MLP neurons of a small language model. Each row is named by its layer, matrix (up: input weights; down: output weights) and neuron, and shows model dimensions 16-111. Each number is 500 + 50 x the weight over its row's rms, rounded and kept within 0 to 999. Numbers have three digits each.
Before each neuron's rows, "fires on" lists the tokens most often at its 100 highest values on Wikipedia text that the model never trained on; "fires before" lists the tokens most often just after its 100 highest values on Wikipedia text that the model never trained on. A number after a token or word is its count.

fires on: "\n\n" 65, ". " 24, "\" " 6
fires before: "==" 21, "H" 13, "The " 11, "In " 9, "===" 6
L7.up31:502456539506436566495516505411495532612480429579525575653427467573596438488548518521405455463511438451526463407520534460491509427549493469496409406547527610540586566526566457529439498483581448538540528519518520482498441573557499446427562496533516520524559489549429433543471504502385503497
L7.down31:496486587584534538603481514515449479526493380520506559445465499470575484580493444389531475579467495515507536482452506534530523458445459371546501454561506528419516449522515561458417439514472543510451535512559443440553511467417499531471563553524450465407399573415536595582515491551425486593

fires on: "i" 21, "y" 21, "er" 20, "b" 8, "gr" 5
fires before: "on " 19, "ear" 19, "si" 7, "all " 6
L12.up218:507460582566504522502490493487495513551558490523494440579408571489426553481474424503427488449529522515512590431470517561495527520539570495587548473425534424474558542530498420545383513584472497464501519469490500439539536517483546528440474541433500388583515483593454482387518434525507407518
L12.down218:524582432563511326484510499535551508443531451455512528501499468559501555482465433542579568458483428554422474550505498529477405434553461475604395559435541656486489517479436404535531518508524623501494530490511427561468484486579519540526580495461471521436520455403526543508469587536545469476

fires on: "un" 19, "pr" 13, "r" 13, "f" 12, "ap" 9, "ou" 8
fires before: "e " 15, "il" 9, "t " 9, "k" 6, "an" 6, "ic" 6
L11.up359:563516397534480575516462530553522468514523494555506441487556449522480509519502550529548436567532473436493510522538610589564472467449503560481445550586579480557549461549531463459544456550413471499457411451513474441519541434586488466422502564528365551501557419450533558508481554422552508490
L11.down359:477552591529571518490488467525575573442529298543525534431541449375535480499498415461434506470603471578624443458487501458416460501491528439513531432438489378542475515509481506480492511533526502460472577516547547567567511537536472588484482416504458557518502555446529511475542444503451541516

fires on: "ary " 26, "| " 17, "ch " 15, "e " 5, "4 " 5
fires before: "19" 18, "201" 14, "202" 8, "(" 7, "| " 7, "1" 6
L2.up324:559575446533547506452548442600461449577508561439500597503466554456535472558564482612517458614481475443475477574534598412522474548423519557505459486522505600561471556539492447471502544481449526454433517546507433385493578514474493567549545540494477542548394477548535446535511439497527456558
L2.down324:541522525510473457533524407477430419517468548494454584433522520467531531508418573413454459501527566555509571473557521523416568482503569440490529525438575510429469408465477482517540427455580577570472571484559471496511555559512524440434504422573514563427500563457495585524465502538480527482

fires on: "m" 50, "al" 9, "el" 7, "d" 6, "en" 6
fires before: "ent " 33, "ent" 16, "y " 5
L11.up118:502567582574546527461440407498608498467504525401519484581527485519501406524486456552480484543527602598440581539521526444475522491525428413485471514573560492499560522414455502461486572534513529503482555477448401491504506500567514410526479520533466502563485540523475434461514584505538511513
L11.down118:479523534478525542509540482471390521516445520386477518449467500479532426513569525386534525533440567565599488441522530587494532565500505485517523501451462442530398520531520464443581549470437545514580459395548637544420411568526496478472456551447579584511554546513543499432453458573532462515

fires on: "on" 31, "==" 28, "===" 21, "." 13, "om" 4
fires before: "\n" 41, "\n\n" 20, ", " 8
L3.up390:467513517488450530473489457610522513500469499467409415591509442548460602488463504487481470503493546557519549517541536393596459486479516544569517453473591523513551459503429535547470459506498560455474536614456529453555434536516492503484561364515471462440552463510527518514616500530610544518
L3.down390:563548625485494527462549488521396425476546443467465499450454602517560481498564522528462414533496535536473433481426389607407528494448484495472592497466600491499521486447475513517417541383509560521467464540473534466515456482524465499572438546526484534473463530509527550555467413477560528519

fires on: ". " 98
fires before: "The " 19, "H" 16, "I" 14, "S" 6, "M" 6, "In " 6
L5.up389:423545554484486584500465416445495559480498444431501497517535543508558445556527511492489452400457491474475519479459600500538413513541422465459520453525571503492612461537477532473540539583466585483564564583578522516501526482461453481464475573519449582469457577424455421546553575461452466474
L5.down389:494548524496426551544516562483568479545531532561526535512420553528559491590506436458518472516468458516542558485393551418533496406499463483523396510593567503440486477457491551587417519478519527567441526588604520469572532470503458473507574430536484587477401595586446498462506449515475518459

fires on: "=" 34, ". " 34, ": " 13, "\" " 6, "\n\n" 5
fires before: " " 37, "The " 7, "P" 5, "M" 4
L5.up669:514509551486437502448558555568535424480500546460537463478494515515502472486556469586425502372503487403445569481541497503446509453485479512482434493541521557419564427568578387485543577541481577580581590544574597483543579526462511514493437556495501533411462470559544409413587537449459473486
L5.down669:544468611418512475500566504450657492492475441580472601560392472501579481545432556601515490485541533540515511498432522409514471500520485482448423497504494505486564465577530510503519414473507520562480602490560468579477542487529495536556462494501452437501553557502485471480612581540464531562

fires on: "," 51, "0" 8, "v" 8, "5" 5, "4" 5, "ar" 4
fires before: "0" 16, "5" 12, "9" 10, "7" 8, "2" 8
L11.up906:488509568446584419527487518511507586396567596457519536503557441496462509443444603511493472491515634521483443542505512476511512555512612508397528519437533525452432453537553456550479441524487559434534472528453431446599526510585564530479548526417378511463460572574483512511475492463538403469
L11.down906:480521560553625569456393497477474466440499487503465509443566467398500478526434510444515447534420446493562489552458568510496502485555527482488533535447505411417407515429461615468560571559465501475514534463527479520377405499523560583502583415393420513512509513488513493511483564544504480528

fires on: "all" 38, "er" 14, "el" 10, "e" 9, "ev" 6
fires before: "y " 30, "n" 13, "ed " 9, "er" 8, "iv" 5
L5.up227:500482458544495492367456411521524514459353396487541476489474457478540464487574513463515556624463564541457493406572498490420505469525516420460473498531498463476498400511515532492491512524418496577460446535490411518554498484468477612572457560383508491514497581561418500445479496522537472501
L5.down227:548545571458489523534494461541458396530582536449616485510446534538546465560571367566501454514452527526522463431454601482416468586430463494445491463436527507477409493511484599519531541527462508416432510554487561522575476462462496430520465451580543555461513509470494534593435549472430601485

fires on: "er" 47, "for" 18, "per" 11, "ear" 10, "Ar" 8
fires before: "m" 18, "ly " 9, "t" 7, "si" 6, "y " 6, "c" 6
L8.up389:521498530517392512482549487475454476525565543423511534479451467476563591510487522571437499443486372567466454460569556602530420513456596486534471467456468563399554576564466475518555437504502459498487547500546500493545548459467532551506391575553559505531497430578505505472485386491457546498
L8.down389:422534547504575435498427493477476500540496497502482474464542530486459530477418512509495508424488452507414448476576528593470438482542515446497475439572552469461558494548467470444610496575499550446581439557489534465481471486478553539453586552475450502579552466528435538559552529419471503488

fires on: "Mar" 59, "ear" 17, "Ar" 11, "ac" 4
fires before: "ch " 14, "c" 12, "i" 10, "sh" 8, "t" 8
L11.up589:440491604544472467465587486393460407454627541435493554538551479511440532490525501571401505440432462527484518503419415509485512443484587495559436477492519513470505507542581577438466455621512457482440471471482524585550536456475515492592536559464464505545484483523512544678458536549498508465
L11.down589:503424458573503530414514463515541493457556522490444531471451501402487531551513484493522525596424453545476482493406529573424429471608474546509536536563621530492439445499524477541541475501516548533469556548515551492529452522550521366541493522465458515540478432522462511513598553499437526512

fires on: " " 61, ". " 12, "- " 12, "| " 4
fires before: "|" 31, "\"" 25, "| " 10, "H" 4
L9.up648:520539449588463517453543498607499487476489472539481467505516436561493517542555466402563491476507515460458488458484467545461488369491364560544481611529448517486527516488515561503557468535613572489470493549438488486516510532493514544441432526492514474493502514407476559457549487527486491493
L9.down648:534545591461492433437570576512487548499512551480520503463495517445509520441458576452423486476542531498460475489404445524530517514507482527514456447521469556447557445474378571611562538462448527487537453432549510453483423466480516391507543477518475597513460420502487492499464432612611474526

fires on: ". " 65, "\n\n" 26, "\n" 8
fires before: "The " 15, "I" 12, "H" 11, "===" 6, "In " 6
L5.up694:422536521504559497502531449464516461494540529501445548554504601511516435554499451513437463346497441522441554452547537490541450482452501560502513639522515366517577533537539539517549551520548503396491612508530489523477490493600465494544500450511541499443508486457453499512518531591427515425
L5.down694:526476547492451521503560533551481462515574432515517570370417527568596463570554383459483567382501466472528436510508519460573449539524481454434399526504560552407453562559393567492467492486544486511522522524553528561472493515469467518470590393490482519515437557521530529403454487527489445431

fires on: "R" 33, "H" 30, "h" 18, "m" 10, "r" 9
fires before: "er " 20, "e " 13, "es" 8, "om" 6, "um" 4, "e" 4
L12.up888:496487429483500444456462478559572486505581599427425498508588520452609475453529562525449525417486550454478438461514474424547475582538476479552521501560495509521487515470532509547496472550392375534525442566623504470602550499451410485513512486442520508472491511570518472471458527464493502506
L12.down888:484433482399556527438446489542534474468556447510505497501510499519485512460542541483456428408512506596420555427555560528458636496492444449476555464489494456465580505464550541534430493444560531549499525605405490523470525457532512475540581392524513411504486510510500474552507582489538501650

fires on: "==" 41, "|" 15, "str" 12, "or" 8, "l" 6
fires before: "\n" 46, "\n\n" 13, "ation " 5, "and" 5, "at" 4, "ate " 4
L11.up106:470521592499526444493464522494584507576508530504488448594512544539456441485613427436632471579460539460511508513472523398570578464420405518467434436479606476487489542439544494490507461508557498425539461519445453521572529470499468428500523541564521476541535461540482455464480482474444529459
L11.down106:529504556494445431573510511555415453617464480480555486457401453497546485470548546550501472479465523548577473526526549455505555482539464503501522539564544473523539580486516451570467510507406435484551419524545542426499442458496465442447484602525456377465505578481612459503391464566585521421

fires on: "n" 21, "h" 11, "op" 11, "i" 8, "r" 6, "m" 6
fires before: "m" 21, "ed " 13, "ing " 7, "h" 6, "er " 6
L10.up453:509532455512564614406418490492539511519465571470469483469406524492474469485543554477452578521521611436450511490498492432464552562523519404545449440591432413514431576507488639494493432485464469486540522594508498388539491468455504521475455565552487572537462480487519502487531495473483487569
L10.down453:452533566414464545562518410533500446478553517497550616490540456464588508509479419419463494518458529463504486457440600536504549536501486512487580493539539476583509412477441490529462506485512533569350513451530474573517480394602479496532588490400518379437553489469477533460516508479547522493

fires on: "ov" 29, "v" 15, "d" 11, "em" 9, "e " 6, "t" 5
fires before: "ed " 26, "b" 9, "i" 7, "of " 6, "id" 5, "ur" 4
L7.up531:561516454527522439454556499471437594534543523514481518568521499514439467436522526490467506425604540559466475509514473480521493564453548501472485499392467491556548503557496624478560563487547496471454562401359476512486569547516476536463580442422503445615425583475528535619504516422485459422
L7.down531:628590478537356451482542491530409570488451469467492451563566462438511565454569518538505536504498475525438497430564499433505446479521458586461522523474560519515468449495481508536493527498488492498468572411490455495558519465526547581507528359465551450350506543497492497396506555592538407413

fires on: "re" 79, "e" 9, "E" 9
fires before: "t" 11, "f" 10, "v" 8, "l" 8, "g" 7, "p" 6
L8.up524:456502455525429492527470481438556453599501576515529546475501575496527467479490411498545423485461542493486517484478573454510477516548445485512451499529634555531517452488505491577546489450440418587547569529428484495507573555451507482579474482561472414541552440478473436568478444589462480459
L8.down524:441460575524590506518569546467497397563482557544495478551552479452526523564546489485512496522561524523462505477456466551505466425524464493549456363472463605615452495511530604448518452524459573544492515555586445560447459522532507424471619564486418547459445507466441565427458498489633470464

fires on: ") " 28, "| " 18, " " 15, "|" 15, ")" 8
fires before: "| " 30, "\n" 20, " " 6, "1" 5
L2.up931:601531462509523470438518414531535533590487600431469457586514559428479596504572493534401531497557514556531477487521589470466504412468559481476484491510500522609403528510452585481398597473547459461482431501520458440542593557489437550454464501524561440482427447441558579574535429436521497571
L2.down931:493469534490517520596502402501539448467551518400517530454499465519489525415535522486425457417561511539434612470549545358462558442459444580488456540575590457482438468472466477509578422535527587573627499470523550403544532476539454501505521540481579581428501551454502582556544516567493535479

fires on: "." 75, "im" 6, "se" 4
fires before: "\n\n" 70, "e" 4, "\n" 4
L10.up247:440472598528425537540459492504447515498559523471514502525499576523408486530524458545521385467485458485396506539522523448574539429484543615527448444480576435526568585488494506558500573540511466520573531591427382558495481410532406537523577467609533517500590479432553448448530419477439497506
L10.down247:521503540433526401485535494510488494575484443500438491457508537548563548533499458449470503461479499452495406457538410574491507489494398512510562522484492552517471562439456424459464515519473487437453551516535510375501498519497467477398541609406504564461560565499448511421417551511591569560

fires on: "ev" 40, "ov" 24, "v" 9
fires before: "er" 21, "er " 20, "i" 7, "ent " 6, "e " 6
L9.up585:494543522498506461425510480445484533533501467415506534589505330516539453470481511419505501505586525511590533473465458401647471449507567501514505443454467559567566547542546575528462433499532471456489494490473482510470545496558473521549493401515466503530526507388471496453528633458502438507
L9.down585:503449510550429471423464530501486634530506566539541472402575563467460547436505489424393538489501497476499471436496443501465537500456574494472519480551492436482514543558551513581605535442468573656517422503582471416478515410504521525491529470426470474508531492497477486578490534545514533427

fires on: "\n\n" 100
fires before: "==" 41, "The " 13, "In " 7, "H" 6, "===" 6, "F" 6
L5.up407:479507492487552498518508555493504594640510531380429502525476490513484401574364540406461570471464477529533429399488520562525468529546448565462492452564562604463537495484532503466489441555459545495510567518506471449452541488473464413479448574573594515522549465438479509439490468433428552443
L5.down407:523538623508413472531567591546508484600592416566551541535485556483571536592526425435467470507540453472496486513510481499479514481473520404487499473514497432490439420486501576487513520462495499550575463524504498473527540453507426431526592457413461541463458582464516491459539430619521414573